{
  "n_layer": 16,
  "init_std_down": 0.0224,
  "warmup_steps": 0,
  "final_lr_fraction": 0.0,
  "seq_len": 1024
}
MLP neurons of a small language model. Each row is named by its layer, matrix (gate and up: input weights; down: output weights) and neuron, and shows model dimensions 0-191. Each number is 500 + 50 x the weight over its row's rms, rounded and kept within 0 to 999. Numbers have three digits each. A neuron's up and down rows have the sign that makes its largest values positive.
Before each neuron's rows, "fires before" lists the tokens most often just after its 100 highest values on Wikipedia text that the model never trained on.

fires before: "\n", "\n\n", ")\n"
L13.gate289:450445466522490602453558476528575592496498515493505530543518518437532400525440495424552558423483623554443497521531472536468519473496477582421475508582601538416456493476451538496517529573448459475410560514492462489506480378467563473546496550526574518549461493459543472521552532562526483477562494583513483558403438589521478516549487515504403501461482467454452427566475455552559538575482607466554520517501513463498622536554525551416450409623491506589452431502516519538600516521430470510421566546468495505492543482572488485592464548505511521506506509481603562532487551509480561578
L13.up289:460562515444497466488506468441574546499480464486498514551386509480447545469454553576465476507485467539446469483454425353520536488506441435377537544427543527388472534482519417511495557396593527419485537464575530454559481570483507505536550618486485472454549569412576495545556496526469418484423412480525459497400479423508485498507442523433532456508586372493380495486517457504458561500459467550517576564431498573495550500495541499466548468550553473473575481493527510444467462456433597572507525508507502530469507513478526536480455498506454495505492406574512555613443465487446509589
L13.down289:538567508512534511479522563512512501508517593527422509453502550479570447442470521542487426532581453537480472528497508442478440508509524539550457475538490453581504568503520568513450545551476547592597476485490557461488499592499500474594554393483556439501520550522509574540469497512545430553421513363468503409538489522398532466500581468464513435434457501554504447509547529535552470402434482460458458479479438472428350451544498476594509494517552469543511463606498541455416521595577530510593433469549476508556466448494650549580498482524458502561510467472399440429483451529474453481

fires before: "-", "|", " (", ")", ",", ")\n\n"
L7.gate357:496562496499510502558553463512436513423522529480457570428508506512481459445533551529536452539433491508546498557424510586475433500443495511517500454487525495532504451515498466559559549468485544535571497485531543597431525441533471571518468497489475541445502546480471600473505450458504495462530408543473613536476547622533543592499496410577562554519472519425504620530554540488534484547376473449559477489417530394483414536548563486460460526550574553480518449462538547571451501574513493448579459355496534476486552428486568574398552423546414495405517504411435494499448464571453542533
L7.up357:482501461402455539558577547449541415529452460526623432579331490442542490577513575548444437479467480566482383471485599552456556555502559624478461567483505501427600548560514427527477533529583481516498519571489559556554480501455463420516590522471458417520504474436527507514437562577506626401468511468468400567497538481461489508486473421568503415403576494501551458531500509420496547510510501492499547453521487466471478523517496516435470575545544526521552505482462484485503494503573483468454469521533556487408481492494482495526510529422486459528502493548450461494543565557533552413
L7.down357:476569543557524458507633497504528440474625424493509518517452456440444539580460560449512503416525444508541546461450425590492474511517404516531441492435554508474420544557504511496470477550528527463484499486532565551491528513446471460536467586495588466445573609471487514476555474515565529415572458490561544442520488513510594549481555516389568531450488577515538447456457526533443485462576438498418496553555442439478413491511505568510477538497501601499499548523496373499474476546488545539524497510453496395436500531563410536574473611436378466514496472493533504460527538578565421549

fires before: "|", "-"
L6.gate31:480480404426409549522442472511508421522621548482606484532478472533430477452570549470515443522497483528520457595552530505527620500422499461586527559445472417506476524474512585577559585500533509473502494453474554519534518461607551437651523494487515506502478457559440440605488534445496473496495551454538517577521520543508518523531527497396520592563567545473526546594480460493546482432474503588575481577524574527386557489494438510525454530495471500431520531479515508544453524534465475538398518457565497459492578512504491471523564531413527550513520585554444474460546619485523533592
L6.up31:468477432429506538531530546477524414554542427487520486539528464451527516519547542519395474511523543513550506525531543499503483550565571516502459515547447472579542520499472601551503516610546538457454508352520552581520481407544479494486485561635527538561475481500524457496593504501519494498437491496517486541479472532542432450419589494483535533527486465555520572576469540590562478439595521440607529531540585485467522575615425506518436541431482417496493433604456456517539495523488448546506529559510547403523571529598510523504555526429586534559588537581397532555506564460501529510
L6.down31:464554526611541554480594409543473540446400567493499518454396578564507440532530489447540517471523425385492480488427529493482655514478460475519512476449556410444491602559501442586495460437511516474474523518536551508546441468530531526432508450404554434556477462448536530513406407450473420490484435454562567502489648464573554639501558501451533597646517507482461517497538501447570495558462498527485466453432521502479570558446536436485495443493493512495552510484477501530544493430502521527536526477555521534470447532442508529455491563488507461445547441542481548500483488454488463544

fires before: "9", "7", "8"
L8.gate47:603437371494499475436476493489521494438459444471470525504546584491585480484438420574501442441520490533422516449531540549487482490586518460578481450498557457460527519415494500486521541499474509452454452486491481473539519475539464481448502521452465532469489447458403478447534470519502447405565490491552460501452404499523563573488490518519411584430508521543576481513429527486599511561517511473510426479497517539690523535437463563501514513501473444448568579524435485482442527475424502447567389412522422415487509417422612537516478531565558486475379517550618488486471509491551456473
L8.up47:525502440385510466468405539417439396546548479437516494523514449418469420484526568448464459546492551504467511607537497557565499596542510447517460511406456509426396496446565446555470585577395474547508517534447445548546484486465567538509623430434591533513573518433561420527531565494474489491541452463494589492599417425533519508529516503540467502432484428503493427466557470508512548489437534511444459508425452494436566491548524549501504446521448453453495526573466489548419534488513529493546469484569562428484533502461513491497453549597558548503466483527616505462462405489560489452
L8.down47:500508495482578546523505542531521487521461489583476526556425528442545496457560500539580499651532483487550495553514491510454429620513516547509507474537435551407425537580542566479432538441537555456517496523520576536489593577523536590438464420539562490560474423599549486612480466518552557517415558487545508464492415509453489589450518438461498554497577392566551450416503464456484525401492481577566469535579603486484481481551475560545541475508489392454515463538531434537456564511453523536560395567538521540441482499504493468507485487531509504594477562463556507529464428433548524487

fires before: "==\n", "==\n\n", " ==\n", " ==\n\n", " ===\n"
L11.gate305:481613486462525489502422542498466507456578406547500460534468546431481503389448462473458469425535555472499440537395556549526539472513547515455548502606481459464594475527541507426375552641556528431527432472571504530494483460535553528533539499468589560454494548497551534376486530496435480508464529434476458528582459456403506525442454579445494470460552515521461465585452489522520511510501589513410461461500509444522531558477350511419558499401525452494507429483530475434496437513460457568481537515446532480482464455490510471533548507497492591450494538538518469474574490400467450604
L11.up305:460465464606587436533567507499546557480538542478438504490474442539505545483558606535604481360476445426532561533560426417421582504558522431554476580405514577467464482564553495508489403457521491518486571500537500542487474540487478441442531495563507541474522409528436500546492503472532504581541481527395540498511518572459474575534465478570473475472535561559436452523534527549502551531499524485579464440474492495552507474414549502458411517413511536387531473539577520446478455469516591475496493512579576498638559453425560498504496556508487464564446471581588478472490458511425525548
L11.down305:520542484465578402529398494447506466468457434511530524452415647442483546471501542492538419483624523411472508533474478551473578504499504464518452389518539513471559465454507440582411549482511525600485404533493476422438532551523457611466487518483595529466466513478475452508491479514502533584492507503463467506521481454449567548443478633461506561549549482492524447472447521403437599467434555491492534536460547443499462555468522515455482539450599548431486562600501504510511474493526570489529456447474567412530431447475415560546457523523591561485474546513558610551564528464511510497

fires before: "|", "|---|---|---|---|---|\n"
L8.gate127:510490468492438508455428418530601580467501469472490515436504492526505478529588462475481568553420510399486503476501577514520458536440561577609491501394504502547496527582499503593466478567571471436510511461530483519540446499535568543534544393561559438523544515531395517497489513428475538499416493507462507539481578516560453386491559560555538561516512469501481527530542552446586421502458456538579466451490529495424427459505450459487447574398515553445589515501575526459471503511459467538408498446592494482526558457475556498647420530476553430482547543554466507423519613518552543522
L8.up127:510551406455477542536547491525392469424477510480682478477404462513507483543502370468508555471491509521446542471506486428529492511451389482552450562498641498521426477610538503514523514520454466533538500440483554532503485550465522487550511440496583432449507525585509546510392506450575578552493494449544490410508489473546479410568539447401434547455518486501432536549520522531474583517469487508542680558494528488567515509467516495656522522438559573525511518506486499476493499548487502470452494486455513439549505500522516447488499591525513539426556575442488525439586502550500516497
L8.down127:430541480533526498395498535542504451537536521436589461545395537515449426534632400545540493474463394421476435474543452621498549558487498505456459533489578504527472564496539544441466461433546516496544504461588507453619494448550527510544588543433487524529514485565575485517506476390608506526446523447530497409552598530512494450450564517477563581527526556498514430532486535513517538487551482432519623629546465483470517494535465463572477480506561485469575570461492443522544512427509460496542451421466452485499508469479480487490457547398549441430441476506572570467537446490562491513

fires before: " ", "2", "1"
L2.gate136:449588554531574419419474464419555544436512510542422493465491634445457467454491495462500507452478383574408479487514484392443379480521571555610541544494502520555433499498526521555589610512459461447548478501495459443465483582437504478538477548479557441509560535525446445575500497580581511539569506620557477421501604435476501511444572507474371518520502491526512560455468472423495450496489516500500484491527450464505530507544441481533514521499443428430491423455467460545487548505527507488536437525486485587466523476453546470547565486572515577552438388465448460516488467514448456566
L2.up136:423533540500542450443565490458526605501554533558445512470533572518520432486504539457458483494611478607508521445491622435534494488524605536464567523466571417449471481495473585510500534515446501473586370492502489479423532571421558482518553550469538521491584544541551428564424546544569497501453542568534466512433472485487505507497512467522481486451517528421486578517468464477462413550549561430515642436440610484549538469536504446464604496462451466469405460387540535482526463510508490502452484477439370546412525499485569453471498516532559532507457512564513473455546455500451476578
L2.down136:476574493481558556594494483516552639407508509519595508481543545502466476562502593551556519461420521519525515554591496429492483543440533512510560355402531544453534458504496596521551450502527524536567546508463509525565487644514503521478469543398448543506479482492404532519538430486465409507480504511544462425566549526455583541485489490489507547459485509431612499499456568559524543450452491453473571570520583456497580509558580484521421563521491436557474467467402500431470451502447605417450540503483458492474535535527414549451502421487511419596504476460484527481558543475469513520

fires before: "'s", " NED"
L11.gate274:574454539395411409491483492468531533508408461423541519554489536405651414475496478446445473550489504551416455518439477469410479510471476468566456426595484433488453493461498452428472503547392517437511453408592495464503535503495485502519562599519582504559525554544476476536490525471484506431456612475505588495470499380499531555457555479448408493414427486410417456498553436522538507506465460490566417547490505496487512456523498586559388494533507479510453521452447541577545569535486557519454527475526489535467505493545511520508452493391443433487534459473500479457501511405580496477
L11.up274:488460587512520478499581450407467552486471470503497467515550612446539570457508535544481522434496458436475582486495543563517490518570479585485575569479495501520489436502534477484497434421470532524568561539453490495385474542524446523440490456510546492461447561505661519585427504426536499504475490525517550569559453459402549576409641453497498458487479484500482522459483470537487558425544598591516431585446545479563590471439475594518447455509554506514447615453519540479459481432499515477540552506572530536537415444484457529424484523547458467587454567571511536559505410492524501535
L11.down274:551521423505458563552513453502595512530400451481407429618421566488546619544551519576517515509473479525495489531568537557463432520507540422513450495489489386439530491494462501406578569533556519450512430564473558481506595531502510495549503475435525524427506502492456497529540555447478528540542557521490441587551456516456495488480457517487439424423564505526546480464496591493481449479544562520519510465458510502529484513423540438413526440581487559475612492446465533526411490501356543515471532563499532525455504515512603580428487533530477536400543537433564467504402445620562504511

fires before: " ", ","
L12.gate263:469577464589560515495495414463608628407481433584440376484518538552548484476467394530523473409471493511567563505484504423477481536543572481470517535459364507565510478481602444533582541526540528519529513391363524441612478415531419520485526416448486526453467592577465489480538515547530509525548532449495505522589494383534559462607502438486479485571459505475567506454447472532508481480459543562556456531566510482458505514513441552564524538516489506496510411465488566494532520525503475511460474494494500484433516462510582548419532448480471416515533487425496450513568459521514489482
L12.up263:387584471491494488450611532516551547426492523460513428473549548482460453535535504576534548517476535501524514482557505480460455540580485536573564500532393536497517547491478457440498363540505517440524440528565551479506453624492538466478537510566414603483410484494501567624540524466478454527502522524509469426431518556588536528448520404481532487419479406476504590492547506491545434430527435587420413508623580470579524545528453553525468555512506434456517484476520442500495516519511494529470502479480453449528552431437488404454545502539528633464529474544564577464507567459506482536
L12.down263:495520536506521559489462471524516495424496549492392457490481432474507507490550457450511516471469533516466500401555533453450590495566471579550513578463530505569426507456635473505577507576478544519547524454502612473481523464510438454464537551403479475507521410525395481525522569566545551514569572469550498534480508434516564581582456441488453515581527536470541502449474420476473508513455489499580592573516432464496516425503581449562547517481402501490555465551495599522530615532495428456516565458464442464586435423534523563514555480451559421548604477504401449495519422533573485457

fires before: "2", "3", "1"
L11.gate326:428524462506553488601499531490477504424437500592497400509567489510508447512485388517446518463465396480603513525514452479419543518460545507443555560546480513554540445483455419547416512489606517601420624520480456528488460529537502598503529476554490552549512514482362480446428468492505461520578419458550532525609390495399568405517513495486498496457531561454473513389477440472533513527447445513436461453524460479471501518479525508577543515571528487481478481547604469450472572442424488492490481528477516492522556606541548469429572398526496480514546527497464468466436581537474467500
L11.up326:447483553417502464498454477548454458571408540532524434459511502592548449503469461497406521515557442497581588550461452508465500492506559527452565477387478473562379506486582518608371428505545512518472438430433471511474438488487521591464456470448571487492491492433480586496459440575515464459387453495485497475552459481441525513562480540509586528497615496458401538526553570549472527545511457461462585438513520350487534577453466517580474483521478516501410471496549559467471511497549516528442522511544525518482413530491440467504528446471407490513528488389469576454472575468451518466
L11.down326:575496524538439521434519500395468463386395459536538468420387522464583526561512465554528575487485475490551517535407582545474524541542497588433496435584597470562369499532461441476545402532439461503501553516431406509522510475491453491443528525501448595499426429596531543356527441602463524479468523413557453491524506419533550477491511526526498498426535525426583489498478467586519494485516509556416539544437486412499539527498503517527518535512505545539446480482511440483516466522614511545430467525567532501504482487511458529423555433384442575491513484512458465513494495456511483478

fires before: " ", " century", " of"
L9.gate236:514486510450545546548610503416530524478504493543459560465574517567479433518473574518469510497479567472457530445493540453512515523507549525501487484498450560599421479541536430514603465545442463495426485534448508595464465464449549583478552482449520522460443507514561538537459495494452435566583553544492511542547515492571537493485475508507424533402523583530475500481402509440559492408345496492456603527463504463478450483466511542518569570528622507437520472558559504554520540612556502577478447547357526533465432402461493415439571469489568396521512515482583472559484506488451513569
L9.up236:514490576423562484473549564504441608554497437551480504409483513480439521529459542559450513535527428532562551528513550529562515575567552459547501449459431409432413514461526469545492492460531556533502459562511527533439464547508478483507480514481525573455552534524503557579506446486484460502579582516495480463464562572518516465418521505518424566462484486379350439466542516383525561582546557401405514431516582491596540482526521557478453518575547499449574617518538500522525453538465523552479404520437488456501503502429482526486449408504426503400479566490491509556455497537498569417
L9.down236:386460460548491621579558525419520516465514564452544481540578435520461511480518526478494593484462503507475552496486471464497499508489537485505491513557509444518491447443619489513486521432433530492425531454480488548500472466466515434463537321531469390511487506514457520514562469494395526481524565513612502478527430461490464489561484495536448433505516566497605542483375440573562485420505473552497502632455516447517574598516436423562533501469524444459515417518546547425440497450544460382509485526453404549514546477497512451566537524482462466481512412480455514447599550524437504559

fires before: " of", ",", ":"
L8.gate252:514533535524522508475495517520501623536444467448496489491551385513499487508443440547540493432460429464506494505598495481570536569530477536463397488511548465505422508503520405453452558498422461436581535503465505484473542589562547421394558474437441486541520559557584480457390497481603567554523545451496473500512409558521410558500396530426501464512452564499468402464540441581450608501452446532442421515361553525572540480523453516546466518464541533468499531511443544487488531514395502472519585519554583579533468525492485484540472508580502397490491557508508499495566457432549495471
L8.up252:495536491416563458483590491542497521517443475464372589641448501536571545482388360614517552505476458480542540492543511509498456506526437513474485571447470468534519526455518548423486520382409563496511497493453467543524477476468402475514483466552509539478561489540515503425425481461482474498478504446449540495462465568477552463554551613527555434610494503562499437497509444443530517505405510404525388527468548499544488523463549473545490479466490476507446465465471504562480553556418545365537608591505503549474588560496484395504510519491498480548506520483492543405438508521452453461
L8.down252:544487464475580510477578508459555525686525545499521509569473455438445574550548516506519490485573544604558458508476529499527507456543581523563427552460465571505512563519553418509489523545512477478524549502504497468531547508441574433454453416468576506488505475539516489373463519502467460537442626506436519485465455565553557466481515471385455487445421421522522605468486480480401542474497404541564485490477511491614511580511566525590481564529491420484511510561474382450520464449427447465529569543467519501571509541549565440474521535537484477600533551468551496579444465481469555525

fires before: "\n", "\n\n"
L13.gate63:413562542541478571423516413451459490499528477512534482521481526454486409496502571525541477503559481544489541444578447467462449472478414470495546638478565500502440568519550497428558439515433448577485572444524484611471487493536562519494539498485518510426579534503547417490541487482468521530508484557617494552435478527634558397502489530507403436493551473525475437500506385442558515488429502545527552420411449573555529396525529538431570491591547534505554442576484580445502541491454511541450498478459560616444502444482531529443510440514546457421513505539565551483431536494502551483
L13.up63:439492482455446539551439588525556545498529545504499542539494472499564491475458510496510565469415541505385496465584483448478568577461511509485533534506465455391457469541544406535537480397529408472396452441588455487415492568489545565465496541529476446456500475526492563423634489477462483572547477480547466494501520466499480536511485417447371414508553453555487494524547478478407601481507550541492522556460518542518553374518457426448398422421408519495490492433333567525533548445440557423480518465542478460470498460518505469481510502490440531509506454517528499519450576532454554505
L13.down63:576517442550470514484448470508443538405435566448524409463456529498523623564550456509570475488526518535513513460378523527421511558490492570504486419452449498540517454517546542576481491532512526457452471499546437462431441516541417474461523538491403478517455441470525464529499498458525466530469507528484496490586471577397469535429504494426536521574426529583476559437468401384497490510507453562493447509561476541430470522461443569619420500554545503489454530392463513434562540597496497458546409446504522455490529665563444577458460505486485529533432465429480496529510418471490437539

fires before: "==\n", " ==\n", "==\n\n", " ==\n\n"
L11.gate241:491535443523498537583472430479497564489495499531492483534459485496492455561506593469500456453498448479542433416501523524492524474479546485501503410464443459525402501569500445527493497491558523515363564550544624588539421465500557398517491549455473511542510474518545406581503499583564441508495409545521517549545511466553458507515567536472474445442448470430450497560525511563453422503536597433439582554535482579556534487511455589451532482443538452554517432485470570558441514509401573497480499465572554566470391519422555508549451537591458524597560502463555492494416575569486515603
L11.up241:406534363523422492464480431526455469494544456451595564513519483526480486435500515517492481529521414526513537420432570585504467543504490502476529486441549578513462605508458492489440491519545508509438537518548533487547454561496483498499502627564615565394575490480514554571474516585637435524544480573542529492484507450535436418470482505501445510496487566490527544531511581467470493478508497537449549479476547471571615589456437591417504462431537483549491446435532521429442512502503542530429430473400549566538527510459473526525456539636577529589479429524485528528464501429570509508
L11.down241:473569423508558443527532556515530527457449594455464536505416564461492526456565505396407511513456410455422435476480437442516496498584604495435377521486509530582576552579520505465493516575498530519442503555529512395524480480454376464552569497603461467490468451373588490466523529441528519478480453457476516366534425519495513570454511585496587465493533473558522542536471440560430505448486526556403468553489537584423494553525565435501489519473499478536397453523463468483562461542489589513513539457591450533540516581468478529491480516490512534521466445531524551498556496519473510577

fires before: "==\n", ":", " ==\n", "==\n\n", " ==\n\n", " and"
L12.gate134:477518499582423478511504517416545513541552399444477487496495497444565504512521440531468534469594562525434541522532490424517431486638542526521442510457524469497475468507537530501476483483427559381515516525500486494576421549438499471557482498529528542459490519486555551530434621553499466426525486443389636460516383564500530545495566475423522539568547531476499439560522426524555501495420509445469437491537502467491490509410483526513366449535523376561484548556577405487358514542542505495649517542429438525501488522523494499548571491563459491506523548510509480527519471519446506553
L12.up134:547450483481467392510448555404532530453553506571562439489538510523519592454574516530515483557505492401518473666518478567493495489444594497466401516447484524495523497547562435535524497428489521523429553484563529522473365470526485364464498405498652582589567523533566483584508483472560549492494557510402478574532503537480520557504505593564534536507477474490490429594487529567468458565520433534516469495475492522533511446531463600475518488506393531443553424491522485480504522529569506481487567550430535474534425467488509498566589456526520498489523514476398491490528440524525506579
L12.down134:643472477484547549474523556487587482519497521539483611573430537418515470492567506517463505545501482505516454495411534561567508498556502493426477516472569492473455460531497437638463357548512404406532435447537484488516551579521491477506434478492501434456583490494509518456506558491400451530393546457397497519374459523434520523544495412429581528438515504501540544553533537522606447591566454516525460544474472579465473638522497419511447545538515427515423458526554406500472479527485552496430496452500497475523407490465468454496526545468466534527470494528505532424433474506488532511

fires before: "|", "|---|---|---|---|---|---|---|\n", "|---|---|---|---|---|\n"
L6.gate211:509530498405458519432525484430488545480375541576549446483468575471458461597583538478603573469575438516545539553471486452438387474481528452461440521504536474534512548515498453526500490498449486555599461458584528459433409556587487633512572569540472444482543527443522491539525517553541530486461504441582530412446552577561508520498543442438485453486428542445571438481475507467566463526473553475516489512546544566414501419453505472488459564438547485429457541495392555412594546470561479550517539460497554479528523578503566482473471526521514527499547509487595411498514563569492585466
L6.up211:466538548432452519522458501429462497444412495556412509559542404457444488460561413554511495526505491490562405553524533470538432420512448481497485564481489465510592468513589545512561473510511475529565573462595489516448545577503530524442434525698430466500516510432455558505596372512611515471500457464575479464458610563492495468440558590383506478489422458507480498441540480444539534503477570455471480443509527485448446443538493541588460487467462475512511547442442542557494510516524523511485550543581452514432469533602563491498544583494532517416538512514577481498503479524547555473
L6.down211:567445520508485487456463611499548477476559525423620395581507458588526493548541387554574449507428451394507460498546529577545534488540518552467524433491532501592531537473443511465514476549580420495556485409565469512545429492610545464557491513483451469453572459454515624468507479496532439472452492497476488474511509487487474471494525480467474464510478572501514484519411441504545529526536585400518488520552512526429437466516511506568540550441445564499415470478416374450463468592450493521518545438533517467503496492488397527428529454430531478509489517473485501346586408431451506518

fires before: ",", " of"
L12.gate246:469651468517458480556461484455397518493489568540432471532531565526514483506462508512545477509475535500651578407515545477549457544555572488437507647453497438541478507512526449422501419459464478451541494479343549503520526526535579473518488583434520541514532566524458471550428509505514517471500534436520587448516503504563544445455353497531431465544524604567555400470482436494508479485409422501508451515474445503529498454615507574539399525415438498511435470508499500436445455544515548554489524541522420517512496471525432491564492464513469428431550490459537469546463483551477516463
L12.up246:499484491442510473585435523478491449616464519577388452512543451485435520484560511517468547535473530529491562437524483532471514508455454466463537449409455484460567514464458457492473572470494499459575506487560550438539376498451518480473558521491474515502483470603517500506529498431431490480466546485487517571520494480570532543470394595465479549529629451521395550524487497465442543482531480415529443460533606440517602458569473528394488516495369416567385507489552525547571406489570580554487553562553514441557614483464494521435584493487455569456550478493537474428494504459475508550
L12.down246:469561504565519421543506419483517504384475499538497426542426523628502537448517470441544481580462569460496441479403484394522472417530636509470418491504474447615567490501538468504443491426465493542544505463545581429546515514507489517501598519466509470548468565431533527440505491553486554467502494471494480466494419495474502510526483438521552464575442436489499485499521541616532518495441466441602518466407485564520442504523500483539489430447490498518500491465520386461567501542548380473572483557577377397493540506538562464410535515383592463452515508555480514546538485532520457504

fires before: " |", "'s", " Korea", ";", " Golden", "ela"
L13.gate295:503455501451465529358517393471420583514616422421438561542463480420536452478542482443488478486453428429529447507418476491432452505475461505515423526502526488446493500554483427449430502526431492504466440523484454494539571506501524459519530399515542554422586356519486402471493414462497494463493468496534544479480536453577556452431459521559490429451619483396509450493493403476561484467504554521528455512517525524471473472480486559491527475492522452581519580525454546453514485406424437402497505467536478465472384531461528537522527539468546451497417566505523453578498523398412454509
L13.up295:469518578492407480448502509431438507470564429427449522445562485445657528519524438472488543525458502561503500515516512588516596476429534388572433509488480563417494471542508419502492430440501483460480495387493536474488546543528434538492534508465489443496418566473444517526531441462528525460487493476449551548460566428465497484401446414478487452414500557449545432477559513493508492630460454561630368379435584507518499469481454509514473446526391538475470495495523526550465456379448554507550496488494567450537481501564466476478492506455454452531493490449479522504550507553455580437
L13.down295:488570456423508446547584438318514507495379466507517549426522565475575513539517532543497496466452404546531513518448440460514426450452447527502508473470461503449455501510473636481497553451528503540536513522454613530424516472508444513487489458554598491499481528523457474462573479549515467527541504565471476509445467535461526531535498461568411445468478590486436489481498508431542578511490450488488573500498504589541518442382498440431573535539532485457540556561481508470462492521493540482459559551468457522523540478553468572477509496636473503547687539516549475407602527587463541523

fires before: "9", "0", " ", "ia", " Par"
L12.gate327:428463456481469382496610470464572475524519403480504547469403549578556435523473466430544571500488561417499523462549504435448508452510545473507482449375493414597455440511533455469470452636513486481429494498458466506520462448548611566466449486465532517517509538460530492612489461457549451516339511539561493499521510551512577440529536483465455512441459432523486540496421511484431507590455522513496519511442485502527515450430395514563510529478656503468549519528465559477491489488393486495464485530495560445542448505466511540424496443542471449521408515455513501475563502555611496456
L12.up327:511509447543392549446495527435498440535576571447525525585515511464606422496494504469539539511483430496610521472535442534496465554444473479583576531532538476510417496454529483388504421587544458493454548526401548475461517463529512539533452510504494593467523499534524564559479515490478565452425464491534612445598487513408495535530488521498519571502483413446454571491530474514469437610528526523474446383537416441531539466444480517622512452540541500452466501531547547539466489553481547463479547528558495475527581421509559473478447457460432477465507533512606511433523582564607420402
L12.down327:567482499478469475525438532552503460503577452376408477583404497520401470436525538521559486478560543545463517491509512393452465468459441556455484478467514476567517542509536536482469474573430522532487530438551514531422542416608454472431427468596527527490533519539531550448547516514552456517480481581481560527551463420500597496498477518515444562531467502550510530457461483516464587512553504541598538488554633448538456463424523515681528489457558442521426469544469470555519541532521489459495589570548416426507504500462619499449524548430445498514500541557591483568558496451469527547

fires before: "2"
L13.gate25:449430556497453512476507488527538483398449526529553439432403532454458467555416374425489548501486397504457547520443431459378468483577565510415524479555564432431501456465526456486439455453429543558519527567481539514413536538413447513495592476454521507489594568524415508468446476565468469541542493531562496480445458447488472425511497544481508510396487532429633519470436587462497442521537436421393486515606496461475562556453445468504497535515441514550483464518465481480483462597487460562450527551494481520472529495408499496442522419496562557479565562501471573502525547447497544441
L13.up25:541513487481581495398439527534509512451495537459531517445598425523535406499438493510500540515498405510457550459525457453350501424528525498488598493568521522531459539553521461558472533425472509514457497452481443470412503449553517527521486494552505542520502507556507470395409431484505408463490477437536413503512502463450533512536550458367493542486559507414551457449548517467515440542401472598473581608530575513400516516477464431589545503512440515467502454521527460442482498526461482502558463461550356500534497470447555407455497462497504527528594404424534542475531609445480524571
L13.down25:545484490433497455456458550456524463484492502509537484541483465530429498502535532462505502443426515469546525501572464468540540428475510565452564489577618456500392420545494517520497413424480568498464582542529437524482465512483461428551515441497430498464424445562445527432527468468539523509582626554576442555534605411551567453416465452459539540485551509388499499534415552461490493543505448535386515549500520573386596531444471532422522480553448476522508462492543513582540505526432583529513509510470514479607458422470386469502499474496501413569592526440448417521488496509485525431

fires before: "%", "'s", " of", ":", " ", " was"
L6.gate374:430509593456489472438481600586487537494523547487592443516528513601504505567497587457539454466520589496494336464551433595428507442392509454575540444478543573451467456522477566496437509435446521468583607567472528508496527501445484453459558496486480520453553481529491543491512501524458382561475493470469501561509544570453522586507436527494476502539526477494467486550534528538508528594562518539436441494460483591481503573445398462496360512589544493524459473495484472486477580490541549481508514528534474507492516593490442551446519539474436424406485530549517510578531405484543488389
L6.up374:496442525520449547506505530460547557469473596554482519542510488456481528532595498537540551454537484514578520467472452558460530407508454443494593489447500489497473527482480436482515471454448453565466493428406584495540489499422475474524424455456542496476480532509436424459454620443525499538415517522488529539549380499564446398524537557540561518411547521419525580447533567525478538478564447464596539682419492455489591529497517472498399456585429540456512524503534406503574530519521469427543501468498461415491443463499549528483605583471523549462386524514534550503486522541536507570
L6.down374:593406396502448503535572446468504498451420489588438528514540488440567554613546481473553527484520521432522407481479548548497445566476555448508479504445458551469485463448515547500467462554520517583489505571508600496451516510539512464521416476540512581529607511416554451543452424560548477515602553576476602526586486480562527517488539439421447431569492461379525533533458506483476488481449500459544499457491564523523453505434545491477499482526509475492513433454505518429563539504557424480428571515391493431464534594509418497531574439506494594544522551567430553507472551627493469495

fires before: "==\n", " ==\n", " of", " ==\n\n", " and", "==\n\n"
L12.gate330:403446505511491510486444504517455492483575539531353525578556551542504526437543519477453407457458481442463533495529505471423462521561546464494466507500553465472446474495459397432454531409457503533441461506484508504535530466424573489490480528511465488522500402594474427537479607521465494507461451518480549481462504475568537584383468527573528469500458525514438478533470551457451484514440572459404513482496594507469397469513459515537518436396523492525468520443499527525499437611496584471393421425386450573497542433528512571483587391502477532643481459573465466456464484515470473556
L12.up330:536467486414515547553577426512505492472351470462520463538410440502507489581525533482517474466452525510515421503510527484528502563542580551547561549490514544453476479499469464485582500562534514584517554525389549541501419441529463461502416498480572610483570534395547572521440419395506516530528574463433513526486454432471536569502493496531457462519519543621491454475413559619409478427446454506448538551473563441498528519590461514449566407550455491432486475458513547541470525480504550406520586546486534549517437477525526443484502521504566514435507537461556521443572475578593473568
L12.down330:576518444461507534463471463540546471463481378500517589524473434452580500524495388487474381572428501519513538514444485562534528470516619497437446504488487528582497481473496486488462537572474476525410515519420396490480500429633518494569512473451527585548466535480568569456452460588467515516501547530383492444498538457489534456437532596448476493504488505664494465422502562518432457428539460506487523502506466523534529442548480618472545534471490499437522530582561523564505419446454578433449468459526568506427463458397508456499534496475547456468527557501553485477568532485604500455